config.toml
num_attention_heads = 4
intermediate_size = 448
hidden_act = "swiglu"
norm_eps = 1e-05
qk_norm = false
tie_word_embeddings = false
init_std_qkv = 0.0277
init_std_o = 0.0
init_std_up = 0.0277
learning_rate = 0.00957
lr_mult_qkv = 0.5
warmup_steps = 200
final_lr_fraction = 0.05
max_steps = 5113
dataset = "wikipedia_en"
MLP neurons of a small language model. Each row is named by its layer, matrix (gate and up: input weights; down: output weights) and neuron, and shows model dimensions 16-79. Each number is 200 + 40 x the weight over its row's rms, rounded and kept within 0 to 999. A neuron's up and down rows have the sign that makes its largest values positive.
Before each neuron's rows, "fires on" lists the tokens most often at its 100 highest values on Wikipedia text that the model never trained on. A number after a token or word is its count.

fires on: ":" 47, " being" 20, " be" 17, " were" 5, " are" 4
L2.gate374,155,174,178,232,192,176,211,193,218,186,184,184,225,205,278,208,213,221,228,163,129,257,297,191,181,155,189,193,153,168,234,174,252,186,71,241,223,181,215,177,252,185,226,169,151,229,161,227,275,243,187,123,197,206,194,219,178,228,232,174,176,171,166,208
L2.up374,160,242,239,221,178,208,207,250,223,230,209,211,273,147,233,208,127,228,175,197,170,185,238,120,182,205,239,200,234,252,184,227,213,232,167,241,219,209,196,146,210,205,212,234,201,193,201,176,304,262,154,219,171,236,253,243,157,213,193,236,185,146,205,171
L2.down374,182,229,274,179,193,209,221,213,182,263,225,257,272,190,178,263,186,232,158,197,195,163,264,186,234,245,190,221,246,174,191,243,171,249,262,236,213,178,216,157,203,190,230,213,255,190,254,219,214,142,135,213,201,246,258,235,174,261,227,198,163,177,224,137

fires on: "–" 16, " his" 14, ":" 12, "th" 8, " •" 5, " 8" 4
L9.gate158,174,166,221,227,297,110,217,229,219,229,236,192,264,211,169,247,207,188,86,261,194,161,254,254,190,208,127,242,199,231,225,203,201,219,186,222,282,202,217,171,212,204,244,223,234,211,198,125,224,165,214,272,112,238,173,162,178,259,260,141,218,236,203,185
L9.up158,193,187,153,242,241,179,231,221,198,194,183,188,192,248,287,248,254,178,198,274,244,239,271,254,234,160,204,201,283,240,237,121,187,201,164,166,204,169,231,174,236,182,254,299,230,222,204,228,340,174,201,238,192,120,139,158,192,226,188,187,233,196,199,220
L9.down158,251,218,171,196,200,104,240,215,189,206,144,281,203,152,201,208,201,211,203,259,186,236,236,182,247,180,163,160,201,163,194,202,225,178,187,220,186,208,224,168,223,211,190,267,191,218,207,176,242,255,166,137,234,245,173,242,174,223,224,147,234,177,232,251

fires on: "P" 24, "et" 24, "T" 18, "p" 7, "ot" 5
L9.gate408,182,238,184,217,175,195,175,146,302,228,163,232,169,170,164,206,240,208,221,167,170,154,204,250,230,133,145,235,121,174,215,199,201,143,208,168,210,203,225,305,289,193,190,163,185,186,170,197,250,197,202,167,245,230,206,231,271,242,165,310,213,179,223,115
L9.up408,173,208,151,227,187,214,179,116,179,146,195,230,267,252,250,148,203,237,191,142,189,122,204,136,194,166,184,297,187,172,169,229,244,240,129,223,268,186,166,242,131,184,142,157,182,190,166,170,260,163,197,163,206,200,188,231,253,225,198,175,218,201,183,175
L9.down408,212,311,217,186,176,145,231,206,112,212,215,214,267,188,189,243,244,226,208,185,178,167,209,184,221,164,171,186,216,204,210,236,143,154,176,210,294,239,216,276,194,240,201,213,214,216,154,181,166,155,154,220,361,195,270,196,204,188,160,277,189,103,205,219

fires on: " he" 69, " an" 23
L3.gate335,195,233,191,178,228,135,208,143,240,208,219,196,208,193,262,244,162,214,306,178,248,161,207,171,189,100,129,248,223,173,227,183,260,276,159,213,198,204,233,173,204,230,191,214,124,245,203,201,258,277,222,146,161,196,184,140,176,172,207,194,199,220,204,214
L3.up335,51,243,145,181,204,112,205,168,188,214,251,260,141,225,172,209,151,175,198,213,221,138,144,134,262,162,242,212,231,249,198,177,141,251,284,195,181,232,283,175,224,213,219,146,147,235,272,188,226,226,192,213,235,177,156,126,160,178,227,253,249,198,188,147
L3.down335,105,243,160,197,198,185,210,211,194,228,200,232,163,222,205,242,226,156,165,256,181,203,182,124,217,208,251,233,194,170,181,244,160,163,244,134,186,212,233,161,183,191,217,166,165,271,266,200,244,176,148,234,243,251,200,208,206,214,191,154,158,183,228,205

fires on: "'" 90, "’" 10
L2.gate224,200,210,256,274,211,102,199,231,147,216,198,160,208,161,215,198,181,219,257,228,145,203,212,169,120,150,192,247,186,239,243,191,195,259,232,210,210,145,241,237,163,259,182,321,176,109,201,186,222,275,255,203,215,152,134,171,183,223,127,209,248,258,285,182
L2.up224,223,209,224,227,157,159,190,180,174,202,185,221,172,91,183,207,198,207,222,211,115,272,194,166,160,171,225,190,229,212,260,216,226,259,162,184,236,135,254,221,167,237,212,274,243,145,193,227,227,299,329,207,282,169,152,166,176,219,156,200,268,243,244,204
L2.down224,215,202,191,230,167,188,243,217,190,192,239,288,180,199,181,248,259,220,148,210,156,239,218,204,139,213,209,178,129,224,223,118,216,215,237,151,193,194,203,206,168,264,210,285,174,177,231,194,200,245,250,201,272,253,136,161,186,228,205,219,222,297,298,222

fires on: " |" 78, "'" 8
L7.gate100,232,220,265,251,212,105,183,141,195,203,217,213,191,209,205,246,199,139,213,196,136,147,216,166,218,195,242,203,149,190,124,177,192,236,188,290,239,185,133,204,210,196,255,232,223,178,157,211,189,265,238,248,195,175,181,181,134,225,223,158,317,216,210,172
L7.up100,173,189,195,174,158,160,133,185,268,196,256,260,183,162,225,200,188,210,250,167,222,186,227,193,217,239,263,189,126,222,204,186,195,215,221,176,199,206,247,163,226,217,218,204,234,234,196,203,181,270,235,229,185,157,244,211,210,305,194,173,175,215,217,151
L7.down100,223,149,204,258,174,258,217,245,175,224,215,235,122,207,165,209,159,196,205,178,195,176,210,140,200,208,289,214,237,202,260,151,194,192,223,180,203,212,115,213,177,173,244,235,189,215,197,234,216,254,163,212,214,178,193,175,171,245,135,165,157,186,138,155

fires on: " for" 19, " of" 11, " at" 10, " up" 7, " with" 6, " married" 6
L7.gate393,171,139,220,240,214,168,140,219,195,134,216,216,113,199,225,229,250,206,235,138,212,262,291,259,172,226,188,184,258,153,199,273,193,203,141,248,288,219,129,217,170,235,272,196,158,256,123,156,176,214,141,264,168,219,187,215,260,242,153,216,236,191,189,216
L7.up393,257,161,147,280,216,162,220,195,200,161,199,256,180,136,199,207,200,160,239,154,210,151,205,247,153,227,267,203,192,184,193,175,154,136,335,226,214,202,136,256,221,236,194,157,165,252,278,136,122,109,194,208,217,149,183,258,231,200,202,231,183,242,175,254
L7.down393,187,172,214,204,229,186,207,207,208,250,199,154,249,198,153,180,224,176,269,261,162,156,229,215,202,155,140,221,181,213,189,226,226,195,169,208,182,147,191,191,142,233,228,193,253,189,123,183,141,299,237,248,185,182,239,155,151,185,211,214,216,232,238,182

fires on: " /" 85, " against" 9, " for" 6
L2.gate321,226,246,170,213,124,131,162,157,127,197,176,145,121,133,271,193,261,255,201,186,155,181,215,210,196,159,233,173,143,235,209,225,180,249,191,317,288,222,240,185,271,202,166,166,209,225,161,247,271,205,210,176,208,172,202,146,230,212,138,191,247,265,136,292
L2.up321,167,178,213,179,168,170,197,191,181,193,219,181,168,149,236,126,257,253,215,161,142,137,175,217,202,188,209,249,178,174,175,209,170,224,176,186,187,233,244,206,251,203,169,269,230,163,192,247,203,230,179,180,115,153,199,174,210,181,200,225,260,230,146,235
L2.down321,215,234,94,201,204,224,254,189,120,115,234,206,241,255,177,199,287,193,124,254,195,183,215,216,231,218,230,151,198,162,178,170,161,193,193,206,154,265,207,202,297,241,186,235,261,187,175,208,193,173,126,181,226,175,140,167,232,183,185,252,229,196,235,230

fires on: " only" 31, " most" 23, " even" 12, " either" 11, " least" 10, " no" 4
L2.gate72,295,205,222,147,221,207,104,146,119,114,217,215,136,181,197,164,187,173,154,232,185,176,167,254,194,182,245,215,203,225,237,277,184,206,273,241,189,158,229,165,257,185,195,204,110,211,173,254,204,231,203,212,269,189,234,246,156,109,166,199,212,210,227,143
L2.up72,302,241,157,175,206,151,149,209,145,142,218,206,175,179,206,175,221,198,179,223,178,185,150,190,234,228,219,182,165,241,207,243,205,196,169,166,227,207,217,113,226,153,199,231,149,220,262,187,192,203,183,242,252,251,242,159,220,170,170,202,176,238,194,184
L2.down72,226,263,149,237,247,175,124,232,195,277,219,166,163,190,167,246,204,180,143,240,182,182,248,215,191,160,190,151,246,261,191,164,205,215,181,177,196,151,233,136,189,221,137,160,228,135,277,152,163,174,244,189,170,155,203,119,249,188,193,276,118,228,166,147

fires on: " |" 84, "s" 8
L7.gate441,204,253,189,215,87,152,227,205,221,265,191,239,146,205,218,184,151,153,272,165,196,103,188,217,161,200,114,212,108,196,174,197,228,205,189,173,273,176,237,223,209,171,237,156,232,214,202,180,155,188,210,138,229,272,206,133,102,227,236,138,171,206,155,123
L7.up441,201,230,178,173,192,231,249,306,165,170,150,202,181,190,239,175,190,290,174,249,164,159,183,178,166,153,150,191,137,202,163,211,211,197,241,220,253,202,214,154,209,229,189,181,244,141,138,199,210,200,184,209,229,218,242,168,210,269,235,166,252,163,191,241
L7.down441,145,195,297,199,172,221,247,247,199,207,180,257,231,206,216,217,123,210,194,239,109,239,158,133,173,152,171,234,151,218,215,178,207,271,181,262,254,233,193,242,220,215,192,202,182,133,198,181,200,250,197,190,206,286,244,191,123,193,197,219,192,252,221,229

fires on: " an" 25, " a" 20, " one" 8, " out" 6, " two" 5
L9.gate61,268,147,181,205,144,253,203,125,182,183,165,137,185,293,213,225,166,230,292,193,231,235,311,219,203,215,208,311,238,166,181,232,220,171,182,179,163,169,214,206,232,152,234,226,149,262,169,247,258,211,226,196,286,194,105,220,220,258,177,232,168,246,162,205
L9.up61,180,201,127,203,229,169,224,149,215,198,212,198,161,283,198,200,171,134,224,190,205,188,207,107,156,189,207,270,286,181,188,181,171,250,185,182,184,212,175,180,210,177,144,111,209,209,171,183,196,186,182,237,214,215,170,180,241,188,186,224,186,299,184,186
L9.down61,161,254,232,148,173,177,265,182,180,249,147,184,201,278,150,189,129,219,204,181,217,252,181,213,193,270,162,157,222,153,156,193,193,191,198,93,171,251,222,167,207,233,177,120,156,294,147,212,137,169,177,180,222,251,177,223,187,252,206,170,130,270,122,156

fires on: "p" 35, "at" 11, "est" 10, "et" 6
L13.gate228,152,283,232,229,178,194,239,196,233,313,212,156,214,176,135,191,237,144,170,173,167,264,299,213,232,232,186,231,137,204,221,202,244,106,182,219,192,228,182,256,220,248,180,115,259,228,224,238,208,167,173,152,251,254,220,302,221,216,217,185,261,160,231,206
L13.up228,148,228,240,245,257,245,206,111,197,187,226,283,250,143,205,179,249,150,165,140,204,216,265,227,167,193,167,192,148,208,175,184,194,209,194,218,223,183,196,200,198,237,189,252,266,226,227,114,161,109,212,170,249,195,145,221,243,178,293,249,210,193,248,239
L13.down228,221,126,157,254,261,224,208,204,127,185,223,198,242,202,174,243,204,202,227,180,168,165,174,124,266,178,249,168,229,175,241,210,192,160,162,252,199,163,235,217,209,185,212,212,210,205,212,191,207,24,242,168,218,189,252,179,229,183,169,173,145,196,218,202

fires on: " l" 75, "L" 23
L2.gate88,165,178,230,243,204,270,179,254,170,190,159,237,170,155,178,228,228,187,217,184,178,260,163,216,119,193,160,242,185,232,215,192,277,140,181,199,249,222,181,238,217,237,205,217,197,183,225,228,156,193,165,206,180,197,197,222,202,230,281,195,198,203,190,177
L2.up88,144,198,199,213,159,167,214,144,187,268,187,165,285,152,134,234,153,210,283,213,187,188,246,229,184,142,158,228,190,213,169,228,222,199,238,197,202,204,275,112,185,249,186,189,222,186,154,199,189,213,138,217,169,175,226,244,147,219,159,175,187,224,101,175
L2.down88,185,183,226,149,223,215,183,153,224,221,219,246,225,194,149,210,183,165,172,213,234,267,187,224,149,199,126,214,150,171,229,209,276,75,226,172,169,227,214,161,199,200,206,174,144,196,136,176,187,213,125,169,118,202,204,237,184,209,239,281,187,241,197,199

fires on: " at" 32, "In" 15, " played" 10, "At" 7, " At" 5
L2.gate411,200,200,201,231,150,165,274,207,206,169,178,250,215,210,210,187,234,256,216,129,138,254,216,193,268,176,154,170,242,237,240,203,191,175,173,224,328,195,189,143,242,197,176,189,255,145,147,248,267,211,267,124,180,189,228,153,226,129,134,151,198,255,166,275
L2.up411,242,116,219,224,219,186,216,179,206,247,146,210,222,190,188,234,241,249,130,195,168,325,246,247,239,114,220,205,171,223,238,161,185,232,225,317,223,175,207,124,228,222,105,168,269,190,169,229,301,145,257,254,229,154,168,218,268,153,183,200,170,244,177,219
L2.down411,234,208,201,166,129,206,266,130,140,230,180,224,174,275,153,196,208,200,168,164,168,234,182,208,229,192,229,165,267,221,179,248,202,116,214,220,241,162,137,214,214,220,144,226,227,127,170,194,203,183,207,191,301,228,125,138,234,216,172,201,184,259,196,193

fires on: " for" 30, " of" 20, " with" 10, " against" 8, " joined" 7, "ing" 6
L8.gate172,229,159,280,232,130,193,214,191,138,169,129,189,207,231,197,172,257,210,256,161,147,88,210,189,233,270,235,145,155,205,223,264,170,183,277,222,186,241,198,212,192,227,173,227,197,190,231,159,201,191,199,204,125,157,187,205,198,232,177,205,190,240,179,285
L8.up172,213,174,207,203,142,207,131,188,144,211,221,166,203,165,290,145,215,231,162,212,163,244,199,177,224,231,189,199,147,306,171,237,167,214,138,266,160,274,244,183,169,256,210,225,199,185,228,204,213,238,193,196,199,161,193,198,160,243,254,192,308,248,206,232
L8.down172,257,173,204,229,150,157,231,147,231,264,240,219,196,185,131,229,184,178,206,257,210,186,185,172,267,215,261,175,203,163,278,181,202,233,180,193,184,149,150,170,202,118,141,187,222,172,163,164,143,134,180,181,213,152,185,187,241,121,151,200,182,194,288,153

fires on: " |" 21, "-" 12, " ext" 6, "ac" 5, ":" 5, "erc" 4
L13.gate163,186,199,195,154,143,154,226,172,165,182,172,227,194,146,179,177,192,199,250,206,207,148,272,192,186,222,246,237,234,173,146,154,143,233,196,213,282,184,137,244,245,195,177,262,161,186,210,282,250,228,243,234,190,215,250,228,132,170,274,209,176,212,266,290
L13.up163,159,208,166,214,254,281,225,200,199,118,230,269,226,168,229,228,139,236,260,211,186,235,208,185,240,242,246,169,219,182,279,214,208,187,133,239,243,204,194,165,232,219,198,245,219,235,267,136,141,208,176,231,167,238,230,302,187,216,190,220,130,152,182,191
L13.down163,201,168,227,205,184,129,251,151,219,188,198,228,164,233,168,223,213,250,96,207,183,115,213,186,207,202,240,170,213,227,225,255,149,204,176,215,155,202,228,209,166,224,155,274,141,188,199,273,212,202,191,241,258,191,206,118,167,202,185,145,227,209,262,205

fires on: " could" 33, " did" 25, " do" 17, " does" 13, " should" 8
L3.gate182,206,221,243,263,152,233,242,187,226,258,212,217,168,158,247,252,198,166,177,179,219,190,233,244,144,100,263,233,222,192,188,221,190,255,317,234,176,202,199,148,161,252,178,120,207,161,243,159,146,212,269,228,246,185,173,178,204,215,224,178,223,240,138,155
L3.up182,130,220,206,171,198,234,162,209,193,197,188,155,197,189,201,224,239,223,253,198,221,258,255,249,195,157,209,292,206,202,242,217,190,256,304,189,138,199,183,132,156,145,238,141,252,173,232,155,197,192,280,225,258,285,150,173,195,202,182,246,187,213,234,211
L3.down182,165,251,189,179,213,270,202,287,225,238,177,252,267,221,166,269,191,151,229,180,227,229,216,200,210,173,250,264,234,197,250,225,166,237,296,215,176,226,144,175,237,145,207,228,225,118,214,194,210,106,274,275,201,259,201,243,194,181,126,235,154,231,205,199

fires on: "l" 20, " a" 16, "'" 13, " his" 9, " did" 7, " does" 5
L10.gate125,202,237,197,222,240,262,207,195,197,244,257,250,113,142,215,164,216,189,93,255,206,298,265,224,124,202,238,261,256,187,222,182,159,217,330,202,214,71,187,209,212,237,157,225,243,218,166,159,129,225,212,208,175,232,213,179,177,210,142,188,255,222,213,196
L10.up125,151,228,206,240,188,229,198,238,167,167,227,130,235,180,161,165,147,152,222,194,231,220,167,229,207,69,204,183,174,156,255,165,167,192,239,177,202,199,294,219,246,275,159,345,184,172,212,216,149,210,233,240,304,155,203,236,237,158,176,216,213,208,189,207
L10.down125,219,281,199,167,182,209,160,155,150,243,290,150,187,183,139,202,229,203,181,173,213,278,241,227,161,185,175,316,291,174,169,236,144,237,230,253,151,179,155,135,193,201,271,147,205,141,163,183,220,215,238,276,180,228,207,215,201,230,246,213,184,224,209,266

fires on: " include" 18, " included" 12, "==" 12, " in" 8, " c" 7, " of" 7
L6.gate317,185,177,224,216,178,124,152,218,235,202,227,166,203,140,196,280,230,272,190,147,199,226,242,185,172,175,217,193,207,195,128,200,208,223,234,223,134,212,173,187,156,216,179,280,139,139,208,218,176,205,150,118,186,225,226,220,223,181,205,199,176,236,145,180
L6.up317,178,262,221,171,178,183,204,114,223,216,96,214,176,191,187,235,214,195,165,98,227,129,201,179,221,191,165,245,134,147,202,126,150,222,171,225,256,113,168,223,208,240,182,192,188,203,177,137,216,215,242,247,216,225,174,144,217,194,208,173,252,232,212,251
L6.down317,223,190,223,229,221,160,245,320,182,196,233,178,179,284,227,184,230,192,203,229,204,162,132,124,300,165,105,230,240,143,205,121,127,227,159,187,171,284,206,191,235,135,174,142,201,139,125,207,188,131,203,138,180,240,219,228,180,187,234,169,254,208,237,249

fires on: ":" 73, "=" 15, "\n" 5, " Website" 4
L3.gate136,235,208,199,194,178,253,171,119,186,209,217,196,239,194,234,218,228,236,219,192,190,159,229,210,197,133,240,261,226,188,245,243,199,221,163,202,233,235,215,217,218,220,274,248,231,234,262,115,259,226,234,176,282,138,167,212,142,204,203,161,216,180,182,225
L3.up136,240,256,270,177,212,285,188,142,208,190,284,242,277,199,320,199,252,188,211,227,145,210,256,228,252,209,209,198,148,174,279,224,218,181,226,225,216,226,219,213,152,225,232,234,187,242,242,236,224,308,183,210,255,157,187,173,201,151,198,177,186,203,214,164
L3.down136,231,241,204,197,172,254,203,207,177,186,307,176,208,220,193,191,237,211,134,222,202,168,187,245,151,155,253,185,213,259,227,262,205,191,242,176,193,275,122,202,176,241,181,206,171,247,241,176,189,127,199,181,187,224,112,208,219,94,184,232,167,177,232,101

fires on: " and" 65, " &" 7, "en" 5
L6.gate410,176,148,175,296,193,188,180,262,178,279,175,209,234,254,175,236,247,164,205,220,164,166,199,204,208,162,161,189,183,162,179,201,182,203,222,237,221,167,151,194,269,124,172,231,232,182,157,169,239,239,193,194,128,205,213,161,168,199,188,198,197,141,222,208
L6.up410,196,265,196,185,218,288,161,221,219,222,199,211,177,260,175,213,278,154,240,245,126,202,162,212,158,137,172,197,236,205,173,169,209,143,245,209,194,204,229,186,149,183,195,204,212,189,210,185,173,253,206,100,206,177,205,188,236,250,224,334,224,191,131,181
L6.down410,225,157,216,182,182,239,172,183,239,157,190,220,210,166,149,201,252,195,169,151,275,183,243,254,194,301,243,146,222,234,217,213,208,180,199,212,252,229,142,213,211,184,151,156,173,227,219,283,149,174,194,151,220,244,156,239,278,208,200,157,222,199,195,160

fires on: " sp" 28, " Sp" 13, "sp" 8, "v" 6
L13.gate362,271,144,227,205,200,173,148,244,140,147,182,137,214,104,161,171,226,203,193,201,199,236,277,185,195,271,208,170,196,268,272,239,177,256,148,233,139,156,183,185,202,163,223,217,298,260,258,151,240,236,252,145,150,124,258,205,247,282,199,133,154,243,148,189
L13.up362,143,235,212,142,179,261,194,159,126,171,162,180,181,242,164,145,211,150,226,182,229,192,179,207,244,238,223,205,286,200,191,285,235,184,223,192,171,164,195,219,171,148,233,213,223,144,223,154,168,171,168,223,207,144,222,205,175,262,201,182,211,233,161,247
L13.down362,231,173,206,221,198,273,187,221,128,207,209,206,164,157,147,148,196,192,215,154,140,221,142,203,205,161,176,217,252,141,209,213,258,241,228,180,296,99,154,243,167,159,260,112,198,192,224,147,181,168,314,234,173,196,240,176,217,206,227,242,186,187,208,204

fires on: "-" 15, " e" 10, " t" 9, " l" 8, " and" 8, " week" 6
L9.gate337,229,214,183,173,131,136,197,225,225,197,280,188,167,135,174,190,204,213,200,162,220,232,153,178,137,255,206,242,180,201,171,230,218,168,293,189,190,185,129,211,251,207,158,227,230,200,198,226,199,184,152,259,223,222,217,200,194,300,199,188,196,209,218,192
L9.up337,100,220,221,306,231,208,206,201,181,198,177,149,244,152,183,136,207,260,222,282,150,255,187,204,221,194,229,194,223,254,205,297,239,258,139,215,177,259,231,214,185,202,109,248,228,231,141,169,183,239,235,182,213,191,190,229,167,191,213,248,146,214,202,174
L9.down337,304,182,222,187,143,183,164,300,209,185,210,220,153,182,146,208,205,205,207,231,245,181,203,244,163,274,135,208,217,221,253,134,217,96,266,232,191,162,221,136,240,252,169,231,148,198,252,201,219,187,170,215,219,182,215,284,190,258,230,209,299,187,286,194

fires on: " of" 30, " a" 12, " the" 10, " part" 8, "r" 7, ")" 7
L6.gate59,218,266,169,166,253,269,211,183,232,185,183,232,161,240,243,194,223,224,218,206,222,236,273,186,195,237,140,218,225,252,272,284,169,177,242,154,149,187,208,212,164,240,139,213,186,183,211,137,219,165,193,196,185,167,230,183,167,192,170,207,147,303,188,153
L6.up59,117,157,201,221,164,183,178,159,201,164,181,138,262,221,128,209,180,255,163,99,200,183,303,182,169,169,225,183,234,189,261,170,210,208,213,211,207,192,240,230,95,241,121,231,270,226,220,238,185,197,163,284,255,158,184,177,168,206,176,288,148,216,257,158
L6.down59,227,286,146,174,176,216,242,258,260,196,192,218,244,151,216,203,173,200,194,170,308,230,140,271,210,245,219,212,127,212,222,180,304,171,152,249,264,230,186,184,221,153,249,189,162,293,248,208,226,248,166,197,170,158,177,238,206,256,181,135,250,186,194,209

fires on: "v" 26, "if" 14, "m" 7, " sp" 6, "qu" 5
L10.gate138,225,206,217,172,218,221,226,179,219,170,157,140,158,121,215,208,175,232,203,185,198,244,138,147,155,222,279,221,165,238,182,216,217,201,207,170,166,166,296,185,207,166,176,214,236,179,261,150,174,267,223,174,146,123,196,169,209,270,168,264,209,224,175,152
L10.up138,229,175,165,197,179,247,146,132,202,204,180,222,143,249,104,240,189,247,189,268,148,163,204,133,217,178,214,155,196,185,258,246,206,181,201,217,184,180,226,211,203,217,280,222,221,218,246,162,132,235,212,260,160,188,218,207,189,163,280,138,224,205,196,188
L10.down138,200,225,161,85,264,233,188,233,231,230,222,198,235,171,226,217,240,232,197,188,128,209,151,170,212,174,213,151,236,235,229,259,205,129,217,240,206,197,202,165,217,228,205,158,232,302,233,209,196,181,215,241,154,166,191,186,174,155,232,139,131,259,141,230

fires on: " and" 30, " of" 28, " for" 14, " on" 11, " in" 8
L12.gate170,162,220,250,189,253,231,149,184,205,160,195,193,113,205,187,226,334,176,189,167,225,222,184,203,184,151,190,204,204,156,219,237,189,228,278,194,185,228,136,142,207,210,209,253,207,228,225,139,181,246,206,229,189,201,230,194,170,168,210,249,209,206,62,230
L12.up170,195,245,221,200,182,170,178,233,215,207,194,181,207,209,243,127,244,271,234,137,202,190,235,222,185,144,243,253,196,152,239,191,208,173,258,209,143,205,186,229,198,175,213,206,174,228,171,108,198,182,209,216,214,169,194,137,221,250,215,189,131,210,149,210
L12.down170,231,198,152,263,182,214,197,254,216,189,243,227,205,220,178,159,261,147,204,231,177,263,205,115,232,199,183,201,197,116,221,175,243,228,257,201,167,141,248,200,177,245,222,237,168,138,155,156,253,183,217,207,126,222,152,167,217,185,217,149,188,197,262,210

fires on: " at" 50, " in" 45
L3.gate161,194,160,223,248,199,141,266,173,204,185,167,217,223,296,156,220,296,238,188,216,129,265,180,222,202,106,186,199,217,204,164,217,160,173,142,94,220,181,186,164,273,239,225,175,207,205,121,205,244,178,242,193,179,213,146,165,217,91,201,182,193,192,196,272
L3.up161,210,215,187,153,182,243,186,111,179,199,200,183,206,135,238,228,160,189,234,95,176,115,212,187,193,111,226,144,150,191,221,217,193,248,235,255,203,219,238,235,144,243,180,150,166,272,249,165,178,286,198,239,218,174,185,211,214,255,183,216,231,258,200,232
L3.down161,233,206,170,193,196,128,171,214,168,252,214,246,256,298,257,229,211,199,277,181,178,231,226,198,143,207,196,209,179,276,192,211,96,145,190,155,213,156,229,183,167,249,168,211,106,197,190,237,187,160,205,195,194,125,171,178,230,178,183,209,197,218,231,232

fires on: " and" 38, " or" 6, "ed" 4, " main" 4
L6.gate48,219,244,228,193,274,242,165,296,166,213,194,244,184,206,162,190,190,184,237,189,134,192,163,230,204,146,98,249,202,178,221,187,181,234,217,244,236,298,154,224,145,165,165,164,220,127,177,164,158,297,246,214,247,191,194,187,136,202,181,164,145,213,189,171
L6.up48,163,257,165,139,249,192,197,283,216,233,149,178,203,236,242,201,248,188,223,232,223,219,129,191,167,81,249,255,180,153,160,138,213,175,95,215,208,159,215,191,205,179,151,293,204,188,153,240,212,225,184,192,181,167,195,208,229,215,159,231,235,108,167,204
L6.down48,175,120,152,228,155,263,231,68,245,169,167,197,191,233,176,179,201,189,225,184,295,218,210,161,223,233,233,140,143,232,210,211,218,226,151,172,170,195,188,158,177,241,145,141,215,239,225,198,246,150,247,233,165,259,204,203,162,209,266,205,179,203,224,178

fires on: " to" 26, " is" 19, "er" 12, "z" 11, "up" 4, " following" 4
L7.gate159,150,175,168,221,149,139,200,170,159,182,278,209,161,172,186,188,254,235,231,146,244,244,195,254,175,201,170,211,227,185,255,102,186,245,172,247,189,163,226,216,151,194,221,201,185,217,185,260,165,169,250,150,222,155,196,201,236,106,147,200,222,223,264,233
L7.up159,189,210,204,279,211,160,216,226,197,173,177,232,176,215,231,140,232,203,169,188,199,221,176,235,227,225,167,173,170,207,104,131,247,263,319,168,223,122,163,167,176,214,238,157,201,191,206,257,188,160,169,83,171,164,198,202,253,248,163,267,168,216,193,213
L7.down159,245,255,235,169,175,184,134,243,204,191,269,133,170,175,239,179,263,119,205,226,213,247,146,214,200,213,221,167,245,260,215,283,223,212,185,179,160,198,210,219,151,252,195,193,186,206,187,123,183,181,175,144,167,187,177,167,172,219,264,216,193,197,227,105

fires on: " |" 62, " and" 7
L10.gate402,176,219,180,194,228,119,178,216,213,209,180,225,155,196,213,152,203,221,172,175,193,182,155,230,201,252,204,222,202,192,228,203,173,177,213,156,298,167,197,194,203,233,150,165,229,188,195,169,212,252,208,229,174,194,183,236,186,225,234,181,138,208,232,110
L10.up402,283,205,160,199,126,127,183,219,189,110,170,255,165,207,197,135,251,190,142,178,226,198,248,214,253,249,156,139,181,286,179,196,238,166,229,190,286,177,176,176,184,214,204,220,249,230,206,215,258,217,190,238,192,218,214,192,151,169,326,187,197,240,193,207
L10.down402,193,152,211,200,223,183,237,192,259,155,208,232,246,249,227,228,132,221,187,254,168,216,170,204,149,183,150,193,230,180,204,158,204,152,143,194,280,205,222,176,196,233,198,182,155,251,142,117,199,186,222,197,216,210,178,187,209,208,266,169,263,254,173,297

fires on: "\n" 27, "g" 22, " office" 7, "ed" 4, "j" 4, " known" 4
L9.gate123,161,165,156,288,211,168,202,273,223,205,170,231,121,206,167,84,190,183,154,190,153,174,204,89,211,151,186,130,172,247,214,128,129,185,190,156,228,278,253,172,219,165,201,192,184,211,217,205,196,168,165,193,202,188,173,271,153,144,215,210,154,191,117,200
L9.up123,239,213,127,222,233,202,236,193,238,164,240,220,230,161,228,133,200,167,213,254,312,157,209,130,213,203,151,207,271,241,228,170,193,149,212,104,175,239,210,221,156,222,168,132,209,223,198,245,142,196,155,181,209,195,237,201,169,166,236,171,199,276,153,228
L9.down123,216,244,174,190,243,198,251,233,248,232,149,247,223,223,207,202,190,190,242,316,283,203,188,282,231,280,211,188,286,182,231,177,132,163,229,215,232,166,171,229,196,204,223,134,209,245,138,125,235,251,281,185,251,192,215,235,231,292,185,172,197,257,205,207

fires on: ":" 75, " the" 7
L3.gate219,183,246,174,190,217,236,208,179,203,191,228,213,199,217,203,217,191,228,164,184,224,153,220,234,212,155,159,237,225,184,183,230,253,202,190,264,201,135,196,138,288,205,180,215,204,248,209,246,300,184,201,236,160,179,197,216,90,191,171,164,199,183,217,196
L3.up219,120,258,189,173,227,221,186,244,183,214,241,209,147,280,289,268,195,256,158,221,251,161,230,301,222,197,195,209,172,255,267,235,248,212,159,243,226,186,185,161,207,188,263,257,155,149,233,193,219,193,162,185,217,201,184,211,177,226,204,154,161,180,199,169
L3.down219,193,179,296,152,215,214,297,186,188,167,221,205,225,266,252,198,126,258,207,245,243,195,217,166,218,176,188,198,183,199,212,234,178,187,261,181,228,237,213,135,219,167,200,199,190,212,170,161,161,213,230,193,156,221,202,236,130,165,230,235,178,153,232,175